config = dict(
    n_head=3,
    head_dim=64,
    d_mlp=640,
    norm_place='pre',
    norm_eps=1e-06,
    positions='learned',
    attn_scale=0.125,
    bias='all',
    init_std_down=0.0,
    lr=0.00765,
    warmup_steps=200,
    seq_len=2048,
    doc_mask=True,
)
MLP neurons of a small language model. Each row is named by its layer, matrix (up: input weights; down: output weights) and neuron, and shows model dimensions 0-95. Each number is 128 + 24 x the weight over its row's rms, rounded and kept within 0 to 255. Numbers have three digits each.
A block is one neuron, or neurons of one layer that tend to fire together. After each block is what it responds to, as a language model described it from the Wikipedia text at the highest values.

L6.up632:167129136131134163128111106150138087149127129115115153117124126149148191128120096145153129137146125139145157082097147147128104110115130121148145150130122129141155102113145165168119134117129110136107153104140133153120117151138127109099169119142129158111095138101180101144114144184114097069
L6.down632:149132127114073179114132117128130122120082133135101147158143106150108131104112125126152099150153141174128121113162127149127117128117132118113100175135146171126105127131136164150091132125124116166142124110146085138161151092177129108064129127191153141137173149124132121116141147131143139121
Description: Infobox field labels. Last word of a field label in infobox or table text just before its colon or value, e.g. Area code, Binomial name, Website, Turnout, Registered; also scattered mid-word pieces in prose.

L9.up114:153108138109124145117095119118155160079139119142101160168143148128149165099164209133133161131149108111121149108113134130111130084122072115145108136127136141135145153131115099173194116116176071101116133107156157111087164099125106119107107117140091122121118069140078145148131152161119122129
L9.down114:067127142133149156133121124070123162127127068150115147112140169118160080158115159134115144114159146154129140114103129145096145113199119144115131130118085125159149097118111138179150094074148137108140162139117149142088160128140132131121141140136139129113125124099154123136174143147119108109
L9.up246:137153112144154120118101161055186155135123141155143156110112126124138115117141146139112122106189105098104148131125135129114123116130109151110142168110152141095117130134139097164151145166144162113110112088124115100086129085136127169128067107154136132151133120143098129132125135120101118105
L9.down246:100108148138116141104185136150090174105116114164133180170129130133124123138145144127110136146079108152119134137149155148114146146106136145137100115100135105125165110064177146145175158174113151133167132117102112076133104116132153127180182082123135115139136147141117154116093141111123140092
L9.up325:149148156129147123100087127131109179120157109145103136110106146118109173104144128153090135124151124138105158148117183127105147129114160124112120154123129113147135111096107125161163159128113136124080146109110126132127160112106112131095092113120183130092136095123104081130149084147107111132
L9.down325:120142130140145172107153158084087105159151125116139133108123128138120167125186119142097123122123170136129097157084141171125115098142120125154085090144090110123132137100134115167151138147113104079088148122127127153107137128088162135112114097135123141135073114127135136129175147118115108130
L9.up628:169105104149113127153120135136116143118083094117150108120134158114146127125130138110113117119095099157122147105183147127144127081126086145118121139100076170118131156145152105135117073149144109136106136143187120125135150144137145121129112164148114080155182105087119144136151116140140123129
L9.down628:123123165131160094174131131098153131083091098094112144095150165129128079107162108177146110121127122129133129122157150139123119098106107157130099094080115127086162121177139117148174146104122174130133171119099171163121163146151144129161146174156119124128085115124140118157148133135124077100
Description: Mid-word fragments. Short word-piece fragments in the middle of a longer word split into several tokens, such as Int-ell-igence, comp-ar-ative, Opp-on-ents.

L8.up301:113137160108120122146141125148165089107129096103109126101174136119139140148088159138125127122110086128070127102127134141098107119112116136131126121118112106126096141133145121128189102119130144127147094165107119151157132085126089088120087088143133112136164137101137149092141163112096095109
L8.down301:123144098116133136102135133135142112139171115132149157163149107121139101130128137139115116134114105131136159100131066157091125150124132150135144143191107124133122164133130139089134098136092164133123112111149151114123114140135164124102132113126129155122068119165139106149146097158124134079
L8.up350:180125108126132145156125129074118127151127187134106082143142126145125112059145118115111111129110139145104110123088114117107117090103152116139053164143141145115174150137153198128154118110173129121110104108148147157169104109122089108149119095136154148151099128088152141102135091130124120065
L8.down350:158128114138095137128113126144159100116105109144129123141112112120123121115129121156112122149136133140162137133104176141146115142138127124114105147144179135110070113106164168139134156119157124092122150144142130138105108139152131131155136075133113168065175134125176097131101114113072122095
L8.up532:154128145094170158114223123146118092183125112139146145072142155107139124123107175127137148120156142155152104116127105131142119122113114160134148117140142118133153134124127111128109120138108163150100116097140147128110149140093110107101083109075090107154123127126104143155111129129114101089
L8.down532:151143093114148121113131121094135125126128149110068163136130095147138100102158121123106166103114135117107104132169094172120084093116126119147164078169120158108126118142157146180174154154134151110135153137087100137147127104101165126158158125172129119102114106128143152132101170137119129165
L8.up577:152074163148117137175115127100105162173088103116125150088125119163158135130144150152122144146124132177164172122109153152177106133120096115167153114139090148131104143170129119179133102146127176129127128135117156165129143091119134121139094116077111134130137136137109109136189129128160106096
L8.down577:108149148138158133127092132113130097107145129128119125122121150101087122158186129139142126135134121146095127114127121163110118120129154178151121149118164102171141124161096159138135116120144093106105099096145128106208112132168125114148148094157129086122107089135116132161090137123141165131
Description: Structured-data delimiters. Separators in infoboxes and wiki tables, such as the colon in "FIPS code:", the pipe opening a table row, or "(" after UTC+1; weaker on random mid-word pieces in prose.

L6.up342:146139110136147138133152129122146145161148122143113193057148118095124141100080125183111112143118132133151146162127135123144102116093111103124109140143127110150141154163123144164138166120087137144086103125104177120112144143116101115165154095102092166121131102106139109140136143141131149095
L6.down342:121135133153121140120126122100115087076125118128134167063169128110160119136129130126131087170135136126104109146130176143118113148088126146111125160150167113105136123110130105136119179122110123131135130127135159148124109123169160130121122113153134139131128096129120152164092127110132128169
Description: Mid-word subword fragments. Short word-internal pieces such as it, id, od, im, at inside longer words (ep-it-helial, sol-id, neg-ot-iations), plus " of" after a noun like professor or site.

L8.up27:129099103127118159152163115113177130139151139102094140097126127137145125138095122133149139136093148100082099118127111101091100113142076098152114133166094099117123108164120119123115165119094121129167135113118197115122131110157139181113109112138167133121101071137088163086171147124131106116
L8.down27:101107114146128130125141145116131117102076142131165172159101151158094137124132130144120123130170145158141174120116128124144155146114157167114133135160155106091073149091133134167125130096120100152136110135142083140125141166111126095117154119118088117153156127136161141144161100111160118119
L8.up69:111141097138134121100158162139126153138125150147142153044148121145132077075095150137161113114075131121131129111136146114116095113123131095181136126102133103120116138064099135160107130117140130177125136119081144123138116169126126141168131115101130139144114085136108115108145093093162169102
L8.down69:101143172088138131117120158151119164138116105110108167081092177168124119134126108123119070120169132091127142117124177177138148131164121100115118144108099122154122040147133164146110103162118133107147140131114149152102122115119145120168079098146119088137126128161149161127137118126147141155
L8.up491:143152109145117110107135126123177135138126127118116105150113149150131137129149128157137168128102146105121089128141107093115118129116137143124097147128148124150128136102057130169067130094089142132113108100119139121152112083183139122144161110120150126126125083169129138149158178136108143152
L8.down491:118141171106160116135104132138147141139105107159113072102114141111150142131153125149139123108163107146111133134128110114117136115135159118140149127095155116104163170149170111126163081159104128096089125144125103128112132152133108169119106158121111125111153135125120134116170117106141124161
L8.up579:172109123162164110125094106162154166155124122161107165115166127111163124134156099157146183082174126077109172108129130059131095131130124090113139149134093099114161137077096143158104116140151131178116086133131155123088119138119158127116116138088117160152149075149107091117147097110109144115
L8.down579:153153147120119111101111135120103120121150111101113113095069149129127081120135155123098139125136150155141133150114160138097152154137105093137130119163118124121172136103102167125136154118115114132165107163126124121132141131143108131100120140109183132117148092102159138134112107125130157149
Description: Mid-word and mid-title pieces. Middle pieces of split words, such as ar in comparative and ic in Athletic, plus of and the inside formal titles or institution names (Director of, Secretary of the).